Weights of a small GPT-style language model, trained from scratch on English Wikipedia.
Size: 4 heads of 128, MLP 2048 tanh GELU, vocabulary 32000, 71.1M parameters.
Architecture: learned positions, biases.
Training: a variant of Muon for these matrices, 845M tokens, 12887 steps.
MLP neurons of a small language model. Each row is named by its layer, matrix (down: output weights) and neuron, and shows model dimensions 341-436. Each number is 128 + 32 x the weight over its row's rms, rounded and kept within 0 to 255. Numbers have three digits each.
A block is one neuron, or neurons of one layer that tend to fire together. After each block is what it responds to, as a language model described it from the Wikipedia text at the highest values.

L9.down208:102137093119157155126161098115124172100082160074176144132132116090181133149050101077085110158133178159159137152115111112055186159137131104100156135157155160150086165149194149135097053131162156155143163079115072089133093096156151090044103082172143131142092115144150131156180104149107048140
L9.down404:075082184064157173139111117179107124113083139156101142118090067116070125120170101105162088101116112173155152133118035182149132069119086130121145106101158137147106091071147131097168133102125105102088129096131121114149170102193103101152095123147149134147149134104166088218114135121129177135
L9.down888:141085144152111104133107095159188113116149174172164120220121047131138132118100138106127136082104146152173122039183196079102121105144208140124131126125106123097123162091114192157124136097125143160075110181169149108070179125122141190155175124114157108080115151168200091131104166053143128125
L9.down1116:146141131145124137172119132106118110096145179081133107080120108152119184150096168137131124128118159107122178100076174136098090170170128158155134067108151134133150138138124114149165149138114147173140115194149109180106089148132119132184139111093149093077196079133096082118148138074109127127
L9.down1136:139135134128124125131177138080172194088091198143181075096104074134132169138135150065193139105086122119114163075119164113162129116123173130159088150075198098155132122120121108097100144159103153116152133143125138096116176150139161140185167129139147131117111124162077122102117069120122113102
L9.down1217:153060106135115170074117106139094158115173131163103104078126074116145108174139116121113156120104140185073133127113117063158161150111096129140074109134159106166155101130170089090103166169150159095131174137085127144105136100127076072113186131109144065132157137128165155176179065129123097183
L9.down1240:119101213078102117139162117120102121112167159131098122139069106109112142140135090071120107126068134155114132113168055179173087097150098138151133172101125125133144113094220040110178113140150158142133097109123155127166149107200109140122117046204096114184129095102170052145120190131141193163
L9.down1270:120194135103131158094168081098095181093117148130136135131174154116111128157111113135081116105146179138185124155140093116092170064077162134137149116199114182147116141143113115101150133142119096124139127185123139216154135084087122093113169085132081169149105127169167138193124090130049136145
L9.down1315:152157118142212132139125134139218132153122076086121121129086126121106188090115180130136144170066159148078129128158163115156200161110154183076156142046118098098081070081142142085171073118156119158120141126132092153115127132093154115171182191121134177140151147141129158108128143117084109170
L9.down1423:127072145165125110103101210139132132133143130138138125090135128144109074145240134080118077120138143176114124130086175107128128148114117145154107138148155126203182097127130131134191097171105113147114148148111119162126159082150119077163115091116156131126112054122141136122143085148128139154
L9.down1434:135155092188138153168135117142124131175145109152073075127099136080123140148141152138113094128167194152155145159203134166101177158148079192178109133176216096180110128036122156162141156165107098081096094100194124133189105125134126120117186144145121109163121120118153096090079091133084098164
L9.down1549:121124166112130101081081190081146139131096107095113144155108135117129126092100138214096132182147107077150163154163191181122107171107191166128132086135113109127113175179130169091134171143160158116132151087118136128098136083150157168085122165132155078117118116104085102148138128140071053094
L9.down1834:139134151155130107073145132107184147121132111134156148196134085165125114142130150096152144132095145116109137152113146149093137130170117110130125101145110131128074128135140133103193099134094117128096131118120196108105050173122166103119072152089171090172085087189092155161141137170153139149
L9.down1855:170111121103123137160132121068109169133191126140113144136140127094139137121159144112157134161072069141126114167142124115109163089093137170118108131091167083147108116132165162121163152169104121120115148094110113156077103113163159156072170114124134097137130114156169175143148122153129162183
L9.down1910:153136112101097124108096181207056075161210096093153123180054087096070135085096179148187111155135166073077164108135149155089110136146093116143131086191215087182134152133139127096178164168086126186091095099127145139139110109124146121148104192139143112152103169156120132166122146177149100090
L9.down1962:130219108139163148068140078140131108132088140162066123138199100141138154097119166109179119108109163163061156125077094115106147126138168109190106120187104158082109158231112098130112105108174145160133096135122118173160135094113124086163113108059189137123103172131148116140104153132076133187
Description: Pre-verb slot after subject

L6.down1190:138132123122121182128181136107170053119075145122149134079150122057104124143109125142126183135113107160119111137120148143123085077094185139158068117119120129072171112096124174104060145150079172148170125142129144079177110140155155149145173145119099119122100115110142051136166131144101131095
Description: Locative "in" after venues

L4.down450:117185086131094104120073185055114170187104091176088141137122112146136156131133077117201098180143184134157120190162107090142096117095110086115135117122159102144126131127123181101166072132153132116105116177153116168108126127159189140169105122181123116175135167141097171094156104189155152120
L4.down645:103110167092177141079129132108130141130112151123155110118165124155133099127149107150111106148051200090158075115210209163100132112165114199161129069104137115164167145192113114132077084142133144194164118118138108137137101149143105160096093100122202105173165133157150113149133104100120208050
L4.down847:100114076090175151125158175068092127143196108082165138093152125122146104127087053105108140098088131136134064183190070141137128114187175131164115094117095097133118115133125170089113098113122100153095171079179158154090132150132118099174071171132114102159092132116130105054165116081120205133
L4.down1558:142136208147116115181164150129068073141104119104163141101043162156184109178138188135118082093186134138137160141148110153108082107122121137085078185106152143091117102146107109150139125164144149170114129122164122181115162165150091099079143136106116134114068095100037142082144101142133121167
Description: East Asian name syllables

L6.down214:141111161123120181068141089107125153151143153105110158123166122126065059180111143085144179121165167100059116084107124100158117169141131084094124107144153104128123157150128162142059136134173236143134097127118137145069136116131123159107121117098102107166123096170068175110184103094025072154
Description: Inner pieces of foreign names

L4.down17:130119086171126115103118167151100136100169131188092085153080120154117147126112096160163117156166081084141124033185099155158147109094120122145182095189161136123145121081142091135096166143160106109131182154097130172089114090118108145088126079109157094145105120143146118104092139194118125092
L4.down515:111097135106041126086101111057159139123072156122173119049136125148146175128158133156103144098105084117126130102099113126138123145111120135114082105144141147158102171132108144150093174138173124130083111056114119075113114146154128113098130092066160161098096141124111104166136168136126171070
L4.down1186:137124147080112086101116142142118150062173138121128143144166196130114146117184148127131157165138133160177160085147164165133128135140134076123092145175164107115111108106114127062129079191133136098168144158145151106149143143086121146122157086104118056141150136130146111159139101138122145093
L4.down1457:123144182110088102082189118222183090146076115100064160138109083171149152151107115113156168167153143152098130114153180133108103136107150140191165153143165095183087128121130091118097139145153106136095128061140208113108093209121128120063104088098190103097134101165155166134086149139115143126
Description: Compass direction words

L6.down1847:111162143101113142148086130130140114143135129139101088104102138099143086151059089151101122137156076113106180150104182125179109077126120166119141133065145147104114134095204132134134148123150157115113128122147075127149065174120165073135141137105105098144174149142076142156142106123113115180
Description: "of" in proper names

L4.down463:069136127123161105138123153129125104155132149097037212076173068143078117111123075124096060181100146149116150143153103104069160061102158115103120124097154132130123156128087144151081065127184112093098132121175103139187084104160149151153099097132162188123085159112119187134167061118091146117
L4.down647:131126140093118128120125146181119155113073120096043193060126170116095162093168092110164141152161151135107150164107109164067129109100110137148148141088078075178122184207101111121093092154132130150109190123165162158170112062121134130173135113130160151079151128126174231138132097097059120097
L4.down1864:078163073127071124096144077149129125063146139133111134115126129115096154142125166185097117079089101158119193153125146159185176179135129171142153166121068123095076106076140117166112129045120150158152125142127182072135084108134108132144090193061165165180100095125125152145125175101108081105
L4.down1925:121159099120165102104126164115112084106093203147122145109119122157060131115179071157085127161099176109117144127150121118138042144113116204123188128147123129117126113116133165093054143096073128139133102082082120120123057094094158133089094181131133136155119107124106138100133124097131168083
Description: Words inside titles

L9.down111:100076105096134100093079135084121158137151168105101131153134081148166139135136145108086104134073176141133171171123159139154118114174075140107079117086127080169119167136121126111058096081124083106161096084125108108131110143134128102135117134152144113099089153129126180094110139133123151149
L9.down130:187116174113137091156154111131181071159089198093098159081118122161088140120144114168116120137107120087070101086119153104150082101114147182135080082164152076102104137156091122156137152172154196096110087142144095145140091113148125106122148154097124117110165157168161145159190146114152147139
L9.down335:088145074160166114133085148087087163094147126138089169109180075111093124084095145164156126163153167062170165099141186199121179084140082095167175130191186132185111130102143114176122115187150118102124125146106149127124080104154087154124128112161104104152093146134102179142083095152197075122
L9.down391:125127110126130112094141116130179179099168098067143100143130148136149057107153150147130113172058131133112146139118114102086113157128128156115183119193152165108066103151048054167119138163076145187148130093181147068124068105129172156129133042098121129118187052080170106121133151138185133135
L9.down562:066106105085155099129122127061102178142168136154120165174140096139142160089131085138095117164126157087126127150126147110108126132135136114120140153168095139067128182093158134209136108103113122088152121146154104139091110144121124163166093124138133149133166076115194187206154148120096119166
L9.down573:139114149095076121104090127152127088108147154151111146115095129153101166094079166130153104172169088155128148113160102101172129146134143082093104111124142122142140088149116167110120055109129076115104075063124115123109182107057118120129171156126084118174121092108100151106093119117154119164
L9.down596:137102060094166127108151172107114146118144160189162097120136131155133098127172135143131139151083143162130113119137102134176141124181122153105093142178124119133145181078091078138155075116122077144124194120150120098113169154116195138117142147143117097115142148103109099152120119144149117088
L9.down600:134195146121142151176162134134128157175107135111102134114108210103105127169171122127135136134136091095140150117151092109147126131199098154119204124165096086143167111101107080114152069038115106142109153098084120057090110119167093106150070103155121195132115184151123072144143196101082106114
L9.down731:144184081090105130123080164108135147123122119120154108108141099114131120107169142095174110102114090099116120125138123157119062074200101063111150152076054173118122169091149109137148103098144161155077110147132154086154179131092097141110192207147119116108106154124093051074174114120149117095
L9.down838:180119130113171116068123158143187103141177157104109167119099144097124141101113155137192094140133137113109167137155156136084095183140137127125150101124132129120147149107084119139175155160082134147131124130087092135132174123115165143177187143154113166144099112128082149103077089114116193095
L9.down962:033094139102129085109172146142137156108104148105160062125095061141100110061150118135142105163112115169081148094113118104116170097106081032116100181091107096155118201114133139091122107131076074093134082098138111186141163098131142193124107132145117124110092145124165107156139147129153148096
L9.down1006:175083162108196109136117103118101087208112108125220152112090143077157093120188164141119094084051059073140095118104088142112173126130164125208117117224147138098122123145094065146162181151065147173155102156184111112073126079186200158168163095170153075113151155152086162095129180108209133128
L9.down1134:170124105183086111088173203139137126170128186095125103159164155102132079147199127131100067090138126086128083115132178103178150112194073148059126143092159133104171156129108091107130104132102093144102125038173137133104137092104115079085095083145163144133135077092176079158121132158171167109
L9.down1259:152157139106173095106110102102135134147155138166159174095163140096104130123121142148097138126138150150094126166087082135150212133137110092134125152181114139207157090104129158130203143203116110092074139135060171109139125137119141166127071138156170151075037107119105176219110146080097128106
L9.down1470:153149124154148107077097119111160134132101168077153098052130124090136103121155131152051090056123148163155104128142057157110140177186153103124174122162156129130134169131159149110100111128072147162117115155161055113133173159137140120185109130223124139116093116126143129137140164148086178141
L9.down1981:082131143159144118092156101127132156131130124055115062144093124093141192157095115115096063135105146137106125151117132121099153115161040147167108147134121108082186107145103142151131116116167092139156106138085117134104109183105069128100107077085130144146103121130154149116168147128113092119
Description: Name and sentence endings

L4.down547:137071110136111092215101122170120151077139123123093143112100170146111138100126151111159172100136060134136130139180070168112102195056147111093121114149090098129118082089127124106093159171168203135136102168128236174121122115177148062132150122145157086121145101164080114159101207109136097108
L4.down1533:126147207115047073171120124131078110200094084099134115151103138131159157109125097162124080099123167068124127168227178144131172119103176098141169139151161103134098092149097160102108183141073147131085123127133136204152145111108127141119084147064092162145155121064142151141109127141115144153
L4.down1824:136165089170098128118113120190079102127157104128098060125125131129155120118067160112100044136184139106090234153147152133174113148145097153155179151068122120179070125121099184123141127129089181110111116112232091117101150118112100137111091165091174150109108135109122136171130108116159127100
L4.down1835:110129131138145150131160176159109103122145161153175130118075153124115155152113120127133155076138125087076181168127194122113053132086177214101099180152144131077089155144114075137113069122191081094128196124158171145118121163140089131171089112085114111101136141131119165121130141091075091137
Description: Formulaic Wikipedia template words

L6.down823:148107154177168135096173099103103155183086085196139119162092153132161205203132166140123067072140111113125100101107131104089116192057118175076092183122174115124095151164130131167114197137016147129142109142138117091123089073172174135133102112108121103131158119088079105154104184169125093177
Description: Biography main verbs

L9.down70:050107156143164131120116149159085124092111104149090172205111094126180162123109142110061113121104174185121153130188099074132093086138176134131157118091126083095163142122054110080163153140177104173173109147107083107126145155097206148171123096143108075087054078131105149131150096155133114148
L9.down106:144129062196157089180116130058142142103057170133072095134119151168109090106107126138124152108087127092134085102110119094121106147182134127154104114137172136093131101128171119154130173123150114109110082067095088142108116118138128112108135077185154103061123112135143092103112121081180102123
L9.down363:111103108139116102104147152171116189089172116117167154108185108128095166119117146156161179083109100118136197090121153106041081135112146111111216156080170165119159120091114173151089081098176103129180161129154152074181095113063166160131147132081145104128123132189085120171094085124108103129
L9.down479:172172121117150074153131137171107122132111125122156141148202102100152104099110115163107112092109145104123125080127156096157107124176093156116071159097166131090113127101071172146124140154104150103134130100166119127118109156133135142126098152124103135112120070099096163139137147112133202106
L9.down491:068102130062160129160136128080175151105112098106108095099128116193161100131125188171104109147113109109104116095175105167109049067135119075119122142154063126097173114088127147135096101178122137182091093064134133103145107136144173173114116127143101138138170124111127144116156133132110132125
L9.down716:125136137168154112159135184121125117203149162086104112108116175127128164070102111113156115122151144111147141185119110108149088102126160145135160101034100145124136077166109097117120128082160137128092139139122127148149079093124151179087156122056097117104162145115103172126112063104162135108
L9.down720:115135180118149128114118155098137152112133159086118102076135161220112126168144108132120136068079155146116180035143162117173036096108138132109113130111074104119135145105094099152087159112134135172111182162160089131182073130122140143126139140123126188170117105131154147144159107121099151080
L9.down907:128178095129153073120168094159114161129090115110154165151132184184112174177131095102137132126147090153115097190137131110089114133115138123146097162092185175072135126157062154118148107143125173135094125101100125109144126117168148163109133126109130179094124073140163138098157176118155092091
L9.down997:114141100146199070084141165105082147173202141130141123149127119133139114092121098146094136091126185144091122116176168153118116139166071085161082184132100092128124120104108142185094137143092132160182093154051103138096074084174125141136148168144123136125092092145116161118134102156193151109
L9.down1031:115136116117123160099138042159159085154115134102115145171102158132051135180079155203118145113146152085150146061140124150190135185118112134128208135009122106119169144133192107087184160070117142111133135132157169168155083078148156156128057138101128092115127098142173128093136148168161162149
L9.down1449:131132097158154090157171097106132125107119162092129089134135130118161179147114140206088156111117109144158098178109170123164079110155061151130143124081154074072092138108100196105083099096139126121074165115108142156074099186164168142123119133116104094102091197147125062135143134120142193106
L9.down1621:122124194128158122109180048166112125129069101148161129114130168142093145104159179161178149155097143109126067111143165164146112132083110097129097078076170086106180144133154145181112190133093163134164091141105095149086109121193133114167090109182129175150162173150189097107124165145100093097
L9.down1936:113125139168179085116122100108177076135150136099113096133101134135100128141121152149129165133142196150106097168115096129099092157172100120129127206103177119113111045141121124155116128169108132111092102137111135100143130147149173127100095158093083098165094064134171119099156116150199118076
L9.down1937:120100113103170128174111154130104069126115147121134092114115095102083171166142066148108118105091128127106106173154172138090135145112132095138134089149155141106120134134171092146093073132064160153127126089151062152118127118156090096181158114173183131136144126130134122108162131187105077130
L9.down1959:149132088147159156118106118186155179200120113137083168138181026129114147105106110117080104134118179151120129162102115144125150107081092113121082117149157105142142126162093165094112112144111142096157093103076091104148119107139109111144159105164119128154100136089095119040166113140103124132
L9.down1978:109085184095073161096161141094079125104120103130154124102109108089167105143110099113167128173088125192105111116105169132159178147127094166081148134092131099102102112121131170138138090138077136115151111108146162113075168107164151067147083136131129130116182154101149092147124138112126178104
Description: Non-English name fragments

L6.down1322:197147143122122171085121141114185144124135178137128128146124123092169120167105118109143136133138150152128158105134123140160096139157174149085150148074146134152130144163102185134188186113139125085118139044203099106215069055139191141108100096127167145119115133090111077112160204060084175158
Description: Sentence-boundary punctuation

L9.down433:111074113092094122093111111107125163147112098163160161113141132156168120143099130124132091124154094096123103075122147111160138130091150148115134090173102115141164071117092100144143112094158134106137104142106119164099130134162122113156128115072100155130104137125156164089137159107145123079
L9.down523:112138138132188094170222146136139139130069105079088080149111124086109131146162105171134096120094138087121179146193208137126074116168139099108129184140137142092166143145213147064100076146106124127107139159113111146148156099160113145182170123160144112135136135090115100128146081163085118145
L9.down544:082159162090136182113153126150108116072100165158122192171128152110141119140130136126146106131114143093162071136127134122121156158087128138129142183088171152115142116110058134147152117161046104195122119152145160115104135131157135146100143101164095100066127116119112110133124122136108092145
L9.down566:110110146141065160142159147104105213129102159101176151134155170091095061145090105115127217099150110158107146076079095134150093089101147151192134177077138158145155105135095103135166106109134121091100136156132166184100139135100078119173109179103099065107191071157106094115181136117105147138
L9.down760:138094165117081153098147153162114149099073063147114135107092124062146138173145071044122087169151127110136179204129092169154078117117150070139124153107085181130094153184078055161144187154069136103153140087126147152094087140145116104148113142130136130117134101150129130112076124072140127085
L9.down934:175146149093107087138108145093103136144132080140091127167125137144140090102169110131037115167062134073183138126102036122088158139115073126139192177172147132118102169094155130186126095165116118153117158127186133111080070125125065163158060137093165177159170108142156114113140123159140133100
L9.down1067:138099097120179134144160122103193108158079095093175147127045112076184128129116119192188135095145111136114176129137132159093134131119127125073151113138099147125124070144113105121089044118120161116131108155093127146141095122116141130151154077074064156220136130127145152088126114087113088111
L9.down1152:129127101138121118130060128122111143136120104147120141158120116124175163137145135165092114156133093110196174116090163158111130181095109133135099118189158067165183127146140169144189103075081110109100149150133145147170106147127156106113066130117159104136165135108147081166121145140145140156
L9.down1266:094102087093212119072085131177147157093137122121090120123090121106106122131114114148097153120144120190161120180089137114093140072130149123137178177043218088104172094201087141091070167131149119162101137121105136078111108103135154060080159115153174134112166146141152104126132100127165172118
L9.down1359:126132061098109086097124145174110135156047148121095117126108091170082132110079157130180173075094111133177137178153154143093140088163092191159150142141123131095134098179092155136133195124151077104132081131136075193158129131183156111130128120119153116173111100148143196155116074177139123128
L9.down1653:085079113156131123206057138146152159087129108159122130131125156080156145190173084176188136115111136134142148127121064140084144172114176118154095144095192087156156132137157090085112137095139127122176108102163156147171170137168105140157160180133145063133165117070148117146159166074125195060
L9.down1864:137125159132147062050119114118081099135124131108120175135137057148073159133135101147118097157100117116137125141117111139123120153137136165157110127106166119095137116181114121097099170107132115112111117115136119103070176146232114115170081166133210116139175097103165114190096185149150141034
L9.down1983:099135157069165115109167082109107123181099077091111151120195160129126133113071119133097069078134167092102136139144104169151172175127086125149122104135079099073174176127070121132123144088121115111076115127123125133133121183149117127171128117124118158141156141117116121151118157127127090111
L9.down1984:157103098099069174085168096131121137146061142116140183137052139082118134098087097111114157126108117084179118138121183098130129105134185179174109169198158112117123126144128149098160132102201126075132118125172101164144177130130125115128181133111116114149148104094163149141135154056139123110
L9.down1988:182145151109173106045105119189159094160109120169167125132158146087119096173102111087104122101147128136109143138158127088108179171118137169102151138106105156120128145195100099143135095115219156069091090070113095142092134151142183160208060131108032139128082155069184147157127136152178121157
L9.down2028:159111202110124125102164121134106130148103118135140120137135088119166137132162121106156134150161177160130174125125151138145161162092110131105096109159072148110112085117090104142157154164134172095143164122175106183123126199103173162122109133121146100145121165138136088163073173096126081126
Description: Predicting a region name

L9.down18:155119145182092123132124080130117108134149116157135113112138138117111112131118153129101169149165084131165110150202110132143097102102103150131164106112135183147176178111175107183131144129127129150189126197153086088146161132143110098077165057180124144154155085108136084155172064082132188094
L9.down167:128145135126095111109118168123163121110060101148129168126087121156177140144109125163165083110118114119104136176088152126141134134148163136120099101123105160134191146184116095129149160090163154128113161138152147102169101111112128162167112085147120136133106145096085064105164132125198140112
L9.down190:184058086089112110041093132098131199144095148150161139133120102142117146055107158097144174152154054165108148128140133154131129138130104166173155126112151134101159056098156099167119123114057163157123194093157140176130074137086122160140107084105062109093163173164119112079125108119128112162
L9.down429:103133140136155088063117145141084102138131095097156144159122153137157165155132136117094110136114106172094145169110180110097168111170168126077121070145140165087126135134204116109104084112129097153158150111115169178073126103141147156161176182139193100125145179120113127107074124118079115080
L9.down475:100142096196143155136116178110172165158116137160144158056135138084090148151110088144090175185132186113153160132081104175118136147109108109105114069098157107133136097124171211147165130144076124124072125103127106175133104122119138132145158163107138088112125136102091063165087116105124130144
L9.down581:159151118165069145134169155153147124160104147091147135049087180149187101118129117116068122146113136039122114119134103159073168089178178175120136107132164137137122152094194137129128150105157148107163120147087151133153099137115150234085136107115119126091109085128135175134162142144132108110
L9.down664:106122097105107175097164145133136141170135122126121128072144133067174179112101071144105155145165079108182171099120085096117136148151124211158095198098148161202096116133139098187102095089152140143079157167167204139154146122082104148078126116151110085037126151143091122149099165123155233116
L9.down800:171117167093082139055168134137112112122095086158134171131124143141169133177047104143105041167171081072092124118129111104189062093122202170113122101114110121122176102149151162164110135089153106124162105129143113148142145081133160165098207126093131156139074161212145119147152211111086144087
L9.down1053:089147125068115125137148093188150100147121159123193128152075090083153188090104085096080118107123093075115144122101154050180103201141082147130076134110118086144110116088100149151097110085163144117104097126095157159090148096134130143075115087090108143133099106164135128142218232126161191130
L9.down1228:108129129132151127118177158119163127147153114146143193094077112116064083145156142119099112158209141098119192121132126099126178070150169076129141120175096104147176079155121162154152112092131081132185157103152117167134128090162115072142100141173090153088114135107184113106098152100131113143
L9.down1241:151147120097149158133208106143168127099148139145148147190071113088121182139093086132144186122152110100093060139121126160110151153182134199105179167199136151091137141100124119141086096098184136087171149037091126070133114109109107142138086044130166133147117149116066109110190177120119080091
L9.down1639:160077084159124115131135079182109110124080115138137177137128137114071145114109117129154115146179170108089147137098112159157129153175140106158135098190144141123152132138135132106112121094159158189173126148102155126081132117106076160159137141103113143094090133203156132112128106110088146076
L9.down1765:116145162109148103160119138126060167106134167140098163123152159120127140171117089147125149094100124134145118133121151195116162143161138183143182153112185169131100149154155149144140152142153109129171121171178148144124125144098108110152113175129122131146092143165064095200087061099112178099
L9.down1848:162192111165159142162114118088139194078125134066096165059072118126174105187078142124141092033137165112145088146195091110113175130092198142072161167131107109088145141132208097124097114072172141164096118131144113121141114136146097130103171175108211147156097168127130138161153108143086117109
L9.down1945:127102125149144173083205125098142092157058089175153110126134057161163133123128151125144158112124125061138143125173209151173129135093111074085112129150094129103091178140144183086087130120155102087127057132168181151119217120160153126077134109121073102067148114114114172113066113124141109146
L9.down1947:107121129171119119112136172165132071143133158127094090171120112134203126112148107192137118162183102077133140099072134116148152175143165144115114141150094079160115103169091138117154154177113161139224126096172086078062069093146166132136126098127122113141135149144140179128124114098116109139
Description: Biography education and career verbs

L4.down323:084106144154141129166178143050168148162194117144133113120158174134156093158172145127122108167107124129139164090166175142129159136184157125075092089117133165084145101106125143119142087179195118143168140072096107145192162134100153055140195132152140153108118148128183122122144164128094167118
L4.down479:162092134082069163126109134137096120092164128143096135125137058150158166148101154112112113096125127133123167157120155112087201122108100137114148068083111092113118108147135144171157074083112153114169107086064069132095085145114157142193114036155074193130140093125125171102200153082151134208
L4.down1282:157121099132166134144120150163148135127096143132167136119137098119118083164135108119157157125084111114163146160155137135108088176204139105110134153138082120150108128089167176140132111155112152152213053183151162093136097123111143116191088143146107127163086127119148118163078098106138159171
L4.down1654:115099148108146152142151131189110133131119112137122150127147075129107145163171073151118197100141132119161080099148074176108115166159117168115131123170132115118149112115134119085093164146080110157127073113129139145156161197156123086106132115150104113125105110134088143088074137106115156137
Description: Forms of "have"

L4.down194:100141154149130118128181103132132109132128082101092101129118107099098080079170121130139100087102124164191018107130093124088151107132147071128145149169195106172113114068157161165199097054120170106144135086130130126144157176145113113135128150076100154101135130085104128157125147151131136105
L4.down632:191156145179114082128110113140140153120164128123089071071109120074192127107142118138123139129155103151130096063174116133118084118156135089158131110183197089121123100130190058184140124185161183096148127134150084154109104084143144119130097138140105134090178136106115127119164128099153048148
L4.down1397:151082129118127074116198141053142138181172168145133136161073104120141126147143165158158110099094101072125098099117170084112146143188150053113158137206138139105084127097151085095117105090104093096132109101095148157167138119141170073109113117109111091128146118118138131147144165134124158150
L4.down1590:142133141151149182160159136103133120168155140112072134125072069072100160168147143136117130158113114140133102147101094087104070104104178168129095117113121119132106123140106156143138134118165121134117129169125113127102126182119095162158193093155150181120133093092145210111113135135091160134
Description: Sentence-ending periods

L9.down30:141193090138101134128112145067128131160142131126115144124128185147116089123119097141112066124104123110090165125139095174151162089163166131109113074128128131129050149103128136100108174133219157155137107112149103127091078122123169093084160056099176146086140191112128177118131170111147133173
L9.down110:106145129153147113163163150103109143161066153089162182127097118122171141161046075138092113158070099110118141105169144125130158118183203126100139178115124145101098102093090160157102107089114069087160131101174151105057117129164162143121154122147111116133108149145152108127118124077147066090
L9.down341:099101071183209107184122181145121180127057134121078166178153157104142141078157150138108081146150114109099127196116128047094124163089178092101174135122139107093099184049170130156076082111119102109127137070174181140148092133091123182183106156127165119125140170107153136166142108113174137087
L9.down643:085166128118193091137133093146141152176128166124097126154139101158137171098170141143087089125115093086132130146117145158153138093124136121075115122071129137131150190124124165093088107089086059143138171047215097143141163160091119171125105111120211101113121139087136145085155147119155183096
L9.down695:131173150169160177110121077139105079105089146110097157119210162114138233099148148174072121106168110091109116142141175169084129134140089138226144082129096118101136188102140162195092127065098118122126107138208112168150142151082145072116141122155191148130159142181145155149083083111160139153
L9.down932:136096089081153159156120106122106139157105154131168186058128110137091099156068153169154115202084062131116146098148159117167072147173196134122145191098091133137183103126149116118054171128163110047106169121142156131177144197131166135149187106104138128124142128166142131122096174147103086141
L9.down972:140180150162114126136103118146121087126118163088180181148142203090160175144114130127153108165101083077130117105072118101125099194155112140174128089123091153147092108150141125105170163081119179098073135090081149115137100167142125180140153114092089106145103091145201106127078207087170095088
L9.down1162:144133108158106157125068169168136075158171109179148116076083120126139079136143151144143147104091155176144082193142131100099140154152097118139140120180105093141131123181115147132142135180158145112076168136130110141150129091064130048155130093130104143104143115118120100102157138197141075169
L9.down1279:117098127159166118116112109168141146119116128100138142166137061135107173083038141163145194125138099081094162114130140154139122165127136178136146118155094150150142153159138131149151139178119094082119200135047132087162090093158206157107067153067107111161133089143194226151029159183116066172
L9.down1435:128098103148162130163103106112206081114143121104086105146102156164126159139105132165083090165114136108139152185137150164142102059164120160187090113099168094079123092123169134143147086108125152110127160150141125165100114139139134119122073123114155066124071092199122172111114160094137147148
L9.down1506:125091092157213139165087128120149174145063176131143157140105131168159171119127086098139081200145061075140134124098136155156152118082172144126148110094120122114095118109121166161089122158138161132131130128217188132136181173132137164138153095068198122125211163120130108107144159126158115088
L9.down1581:123173129117144082079174108093101158151068110131143173101128124145141109135135135133125182161130139084109102128127052162145092133091150150098156174183099142125160181117104074151170111078110148093141127134115163087175140111125073149142134128100095114179155171099132119107158096168073161174
L9.down1622:083098119104136127138111162089064083138067163080133082162100092102140097184106103144083134093092140183143143128136204105128117136170137113095181138158146175156121075184112137116072164146138122127130198139087142119093084152128116102175140160126178122185138146088139161131165138113101111135
L9.down1674:187109117151156082048074095079162109136115159162074184122122075091147089136129097145134133188113137146120091156097125120103107124178168086106134108134138162106139104101102120106176109149132155132119119182187151133107133008115079080202146135157204106152109131081139116117128125130166108152
L9.down1733:098147146145157076085096163112102147122104085122094165072149082087110170084119108127080124122074076150103102108181122116118104130123135091105144118178100110186168134127080129181085123123124059168113141095153141122141135134179179072127159086101178095173125143191119135126141089123092056152
L9.down1761:149072142077111094106115113115131164115092167131121142118152132132162110198120115168145165112163090156191139140139155082129088134104140097145180088121180126121109117129119043101113126109116139150141138152140123114092139141082184144152156116110117104194167223146140116123153161087134114162
Description: Inside proper titles

L6.down1425:111096142064163159061167123140131122065148155111134128131117138157112039155101168160142070099158083136124159127131148136066117134100169097157050109112128140178166066120100061122098143131134143177111141107128169124107109131094112160112116137153128087106119130116134132166180124154124163106
Description: Post-noun clause openers